{
  "n_head": 4,
  "qk_norm": true,
  "attn_scale": 0.0884,
  "bias": "none",
  "init": "normal",
  "init_std_down": 0.0,
  "lr": 0.00102,
  "beta1": 0.95,
  "lr_head": 0.0075,
  "warmup_steps": 377,
  "schedule": "cos"
}
MLP neurons of a small language model. Each row is named by its layer, matrix (gate and up: input weights) and neuron, and shows model dimensions 304-431. Each number is 500 + 50 x the weight over its row's rms, rounded and kept within 0 to 999. Numbers have three digits each. A neuron's up and down rows have the sign that makes its largest values positive.
Before each neuron's rows, "fires after" lists the tokens most often just before its 100 highest values on Wikipedia text that the model never trained on.

fires after: "\n", "=="
L4.gate350:505479497532444471557454416482499520403517481476491507502484520584492547437442542607543555497472527488499525501504450579585482570599551528553451528462492462562482482485529471466487478426423527497385498494450478448464501547473565541485524573529512539509497600519414461456481518552475526494470420511473514487486452511554525501532536501485529543497512439393579437520432489344501488560541
L4.up350:568470494491476542536590411414555487437547470505532534600552553524447485461481520535504506579502462442482502461500501582464437523573554510593450501519475465497576545479540403459517420448414436470464421526535468507505569560547539574469461417483460525534499535492420443449513468508471522455549472456516451475436503437504523531524586465434490590473492470462495504538502400404443533533578

fires after: "\n", "|", "==", " |"
L3.gate402:495393572501564494471509479496567475532502561517485420439459582469521530556486440510562430431542525545496549497545443486496425623452550448434463572520547507392455509555572433412544505463534480525495418558466508615465512564533574515452511465519461379548555526403491492530532545559564512483478450569513561525531439443517508405412466487486481568521485544494518475515433501436534383505486
L3.up402:457483428413424477428483504513459476420544457575572465378461430432499496554508495523448419565487447487465483470461553459473473446473499492527563582502441484557552565495469508522563568507458464461486476451383473467525442514531570518457561494572438475557387414497441436466484491465467469530552541444561492490483415602452503498481451459406515511467402517590526452527581511508545448503455

fires after: "\n", " |"
L11.gate95:484458477518502548514412535508457420537497581540401540432539537600510604541496478584444463516494512480471465469471492539551477580489518452537492525389599560545523448530441560492447488511539536515482508436472531539511503510496507450525583495485511501467501598529431464472393522486456511552490508567430504508605451545464502488507471554541553433536431476445496480538526532483490505462516
L11.up95:524477531498480339560461418452509539533467593551488553509502521513494516476532505494459384527470578507441509418630444537417520469457416457437517435572534490467480421402517540448522466494494496508413565495459458515542514543505506526468430525485505514476516423501492436430515484479472475530485517528487536538599469525602477559410503496549560477523497525487455430458454521519467507435433

fires after: "\n", " vocals"
L4.gate1008:490478539441481506443456549498412468510489457539483671421502483496405557543572505483441468495545480479540535523553503409565493561458540501486513458482562442447445435531511446495509512474510579625479512453587547457583448507520456556429528478638570495442577497493387562556500529508484494565494513502486644512492487479468554392448453507572480564489519553548523522434554528437465420551464
L4.up1008:634526466465513514476443553451432482485457437487476490452463555454464424557528541534570459414476560408481563439486500433424436496433478527535484494436464518418565548522441389407540488510444535496574491341495515466469472565483539491516560525512471488480553426533461536479465527427425564548524590591501533541513478532446459478435476506604424528509467501562473547430505497511505557495490

fires after: "\n", " |", "."
L3.gate1204:487647521541549479558455492489553500529533484528537527510484435551463492473521464468515502418533553437514521530458464556552533414499505493504504519474525461476526515447466454438547493542540469494497488509532416441539540453506463540498437448507459512459458581512521485519485544547453578452526516455550572472436473545485449533574549500535480484448542545562537518468500544510481540464474
L3.up1204:487553542445494441527491519425443556642488570444447464556499471543556507475552490560563428456527505466562493486454489522569501480386467478421560418489537610488502476475546425461510422421563513549438556471474491483512553382500451597519454378536505527485497363581552487578600534471499383452537573552540501459506447533577452539537508469509561531592521458508548513466516507548507547482452

fires after: " |", "\n"
L12.gate1202:532465544462550472492600486470528405476517576552489573554477583437494468531518434521453403516467578454604396471560608484500451602474539457505452577509450419406496557444467479500464502492475517458557550527536542465525527481513488428479428575389468473515516482467440473553519532482542500433545471475467507464467454431483506424430469488512589460489469592544601510485460446456477525567454
L12.up1202:553447516507484540457515549463572582599432537457552579447560548459452423528579450588413476480420530408527405431527595476492477464471510506444496538423464469499507481456516478468475518484478459442444475537499459469514528555492528547431473381511513440590499453468491464502536469571498519537517527445468442506561562516442544514491547526468539574416529470536471500638478521524435489560390

fires after: " |", " 3", " 12", " 1", " 4", " 2"
L9.gate991:521496517582453552460535470576512489504558574506500461546496426511452566452481540519444473504471557513493447485488411433531527492568424569467523496426535443503488463411497557473426552433453566547473541524494434498499427486450506463451477482442475497483464566536513550452437517478551527482476502507442519454461512454500524537414478513547486443547410553516479523471485564359615515522488
L9.up991:384413535412458477420446447536586391486426522471557516474509435602527467487623561507531497453560453581542550468467552546482481442507535472517515482470428494574577529413539500460404425486528451505498449522431436427548565545531545556454601494474487456490501468501451504533486489538573527468465572409543523561579525512526481559542475516620501476456530503510417407669507498540505523520500

fires after: " |", " Center"
L12.gate445:485496494440442500515562511504408559516467439455478555504499477580539444522519572447543518517588612545456497432614502523485482581539473427403511546451500434447532535432462497484447491422549457472578469443506480445521483538453452418513502474453434627419428469482416530498405522552472460515489558461448578403544460502538566450472541492421499423470536496525475476517484456496431560471421
L12.up445:391460477456537586472403441492524482466490482513545465535504451540588423470574458520444537491512516475577467486523511472536518407509559440501449409553514503450515506476382435553502477476556488454548355411390444461521444501537592471489557469505404490499545480435437486489488460389374395457516485454438472486485438496464587527589444503541509478464488516449410420493530469491497589447570

fires after: " |", " the", "ent", " Chinese", "\n"
L12.gate715:448551518552451500610515448508440548506426465402550443535561465500499605487526482558526521482586469418436478498445588486541580431512515495471519523535484431439458560418446534478498595487475486512533552384483514483573552466465471543525336465456508527453389512497468428443576448489552474548503538432487531545577478529508542583627571496500515439509505606521446461512473533439523570521530
L12.up715:467524572439471551520491486512436549585482419437477439439503480486449504433496477562432595484579504412527511546469600533593481415495429682486487503465484418524488535449447490502489486543520522504415513464488586509575512469491413478545511459549451522470457504542515546463497573517472491619559523496406457449544553397456430520537518572474491458548462570457500494449610529510552590441534

fires after: " 0", " 1", " was", " under"
L11.gate1152:472507500422521363513501508561547479559516608469535537479568470584438468603519525529557574471554512511430515513463529470547538477506431518515506482565478450475515521466525441507506460537553531463522505483559500411497441591541520461507539510514487562391565469519498571459494470476575511563498517549568481505577541519428493512514513487491466563551572479534559474472488545450520460564410
L11.up1152:458362417559544474517476506520483518457567515509425511587601466553571516461484474498542550404445498505494603536546535552526521401512471559532521460444521502570468570564567465536381401520563580477506502498587532497487443526463471478506499574584533471436363546495522537569496519438450402450507471526515592418488435499428454495555584530525509433501500406396486531520555507510541536514504

fires after: " |", " L", " A", " GF", " W"
L9.gate745:450425506564550455521518526492440537527544456458444542470492479556467571515527438513483489520491450458614533482438522453449521500547445500563521503406485489471454519518438504570510368487643544486560522655524453486563533465414496486536463487539492500453583526579497561490529553467467505498543481528481592472431485487521499526576549431435484452473446530527554474487482526533608576548452
L9.up745:470425505553522502585445434535474472523561503476532491433538525503551539577529503484403498480659549402491532392412516495499522454466493502358468486524532505499518459480459436432547433513458428461446551583485555536584607558452565590518502506447455447468454418432508459463555487451430448466481461551477598492558449508470418598543556496504540502478508479493428484484579557391536501506479

fires after: " 0", " 1", " 3", " 2", " 4", " 5"
L9.gate303:417481426517480441464457432549486518460507566508548397445461422471522427453479513457500413481550423579467485506544575542541603476471469480517565538492473409446408547552461431545445486517541489512517488535436507451503473517437451429479569531504542495591497512528493550549460568541504514433519405472490475485438493484454554508535554536551501433607432499383466428474518446496457493668531
L9.up303:525429459531467323442472454455457566471511554513487553552617572459497455474444482533536426435483427408545426423468466551590531438519497563525563487447495465480484522502551501521460470459505566524517418477472479519530550600385401595509532567529550542447592590558503521552565438530490526493488394488526566525571498499516453515519447569492525432585505427449449473387452411457500550570501

fires after: ",", "born", " in", ":", "History"
L3.gate712:524495383451478415511449514521487606500539421466545551475513470493508524451404494455415518598464453571480525589469500549495491541549441508487502547565524467533529588510493574483536423496589539501531476492571524492496460535458391417454527506492512495484471522514452636467515532509567587525468497475513562496443516399504479582591472408476467445558472518507505468510480521537475423527554
L3.up712:431516485524447457494574547486452429609548522464467500508493435593523562534493479493520439444471580546580501472582570569507528532455515470495498511539552516416427511507494430581521462469470503583457552578537441514435508458481547487454570543483497528500536532399514556505604425567471498572450484443563491599599479490567478451488487368578559559533430515480517549533391545487573573537450

fires after: "\n", " |", " "
L11.gate849:486537491475408516562446541567599497524453392575445455380487550610514470479505550531574431457547479542492542418532510601401533580458547560488499556521421473437529625492432529508572430427488436442507493521472529444544473462530476500494525484456533563554448516567470551629532466525532555574557513484440527523543517491498547516495517567516507384509503533521467495454487499540539581573483
L11.up849:444539518490520439523528479502570396508441417438526501482588552652522473575464525508400513509492439494586449534436513531533467536491508536438434458470478548450459585480531494503567398458571468485484476409609575427554478508469545375516522426501524520494479455499602396529477493491439450481496548559453423578524545494534562507490409500597437485474447536482467515548595527608551523574495

fires after: " |", ";", "|"
L12.gate662:619357445513550576580563444425567478523528508507596491442637501532481463529506564550522527499449489435587521479566548458455565558443545477441473486473503575499520542402485487517481467525423545445560510502515537358525494529543509520528392487524485552537461432562474540460465543554496469470533486503509515500552411423433437590539466484541488632457526607561520562529529485465519555499577
L12.up662:574454394493444567556562535499484509493452546408437448332474510517447525471465457520443553374435423535515513554543570506525512460553556518446559403402408459432485567528541475584412508462507439442535481493538513492492424523489518441558496546542448522606486424553505555489437483539522476482508455539472456447552524467484500487452468483556519628495491522437476473574542468520504527557441

fires after: "\n", " ", " the"
L12.gate195:446562495574422495500373585418510510440434452522508460620499409495464490608558457394515602541564503474447428446509469482543547478482494439477470583572478534568512487459569505394507423504486472514431422492434531500517437495416503517487514466541530485466577566521600437579522562489496541401440594487521448468468478475475416474565516532449611434517490523641476465449511553474547458538478
L12.up195:357484538489588561590538561470549596502442526506485535553548553520532531531486510458441470533520575588525440432543503526585541479542481511445508440409559433438512414491544701467534481477527511510441501441606419446455545495522436579466550440636484559550447562531592544494609428495508431504529481519495476515457574514474649537438490477467571468529452513468538525522424503517489469536535

fires after: " |", " a"
L9.gate1164:409414480502501532554460456606534415562391488534422560440509522503463470532495585482440446450529486443471470536531471521590497490486567436422462450435520454466479521547526546501486494547532491570579470496518430431517565480411496439490444509513468495443555497429402500456523547475431454480434509472481453562374512499558574547565529468578425447531490599430506429488512478570540533463436
L9.up1164:472494555567600536517516527449545465630470502476505540572601537428540473517523471445522389522596494402537479396496449461471487418416573442492516500528483560482539545392512584446481558544574444436643421394461495487478473527524501452586400390491543495544538460460404457472601441519455451481581520545462407473482526490495481467542490381442465429483497511451430476610487465524556462452510

fires after: "\n", " ("
L9.gate1026:512488489486527463534390495540439455545483534525479461424594507525423544538490430554473528413514457478548570527469496584527546582544543517528414559530507480507578389463512521469574597552512450516432518502516503425574474517490527571475561472514540455507490592422423552498480530471520602536524572609497631453444496475491470506535447547511527496546474517445471487441532506420477517543426
L9.up1026:480452647633535451432532480449546555509520481554510559515525602495402504595568609550484469451512461430523546456438577485502495423479502595496461447487503514563524480405516505455522498473528519473452430477594507492552463570496445521499506520486529493549464592534514456523506478474477462555498483575388530456440460445490518555512481506426549508503427473507484437482562469501513474566492

fires after: " 0", " 1", " 2", " 3", " He", " Apps"
L12.gate1338:505467522465518432516620522463550513559431549549500483510549477479501459561450541448475538601586431511518537464390433535546538433491457557407407419487532538511577550464467435409507449455473535531497484443465488438560484477489492617481505565464522583367545556519521459472487537493476445489524535453506468506427520574518456512517495572470544487512566563440410440486496517522381495442479
L12.up1338:480520596577476515616516511480426537428544514493481506487522417404450614392356526547420562472461490557440519552577446533489538463507458573469455479415529500476464556500456554557430414516525503508561474499575553528511491460504509441529580528555514512606518487562428543484467607483466493442541483541559500538540617442528464491604476488513467484504510418505562467536486570482455562507538

fires after: "S", " U", " United", " in", ",", " the"
L4.gate321:544501430518511526449422554489573542412592427454460505549488450486523425461472455485484463530517541446500475495471514459534561512463523520534570550473530541478448544560440526636536547521476503586465454433569520522429500520534439429500456508472437484505471468419546572561468562491556484530493503440455502553547617540453486439528482490634573531486443477571400582549628559476442476551556
L4.up321:483514447443332532492580512522486388575535459527463518365433530469552567484424514446497551441535485470534591435508512575501454478492535522500519471533516471489534439560503456524522465388471480490387501566580427545438574533572516516543446425585529500539494611497514488521518493532471496526446526559512495497541449504489509416391457477512529584471481539505638428495477535453451542539541

fires after: ".", ",", " de", "\n", " that", " the"
L3.gate505:541522521588454529562430515448509528473567466471535526552500526486470487430490459537528488576469561499517504462508532550430596544528442421486532477399528405477459413528579576468558522493460490533497567521530421411449514513535482460578480559512479513478550571479477524613517466480600444464538476594537460487451470417509462495382501519375538418500514587475514540492569511455415576422431
L3.up505:438479517415499458488438569472477551560434494423506462438520504424562492542553344497434540458486423369478530461460493507502581457518492557593523365554468436474429548490519480498569475529578521419496447560515488520597493490476439576450457462522510503445550509560492524468478560494532450600573560493478508516570523613537475469544524492528577518551554472498462577522561482474459414465503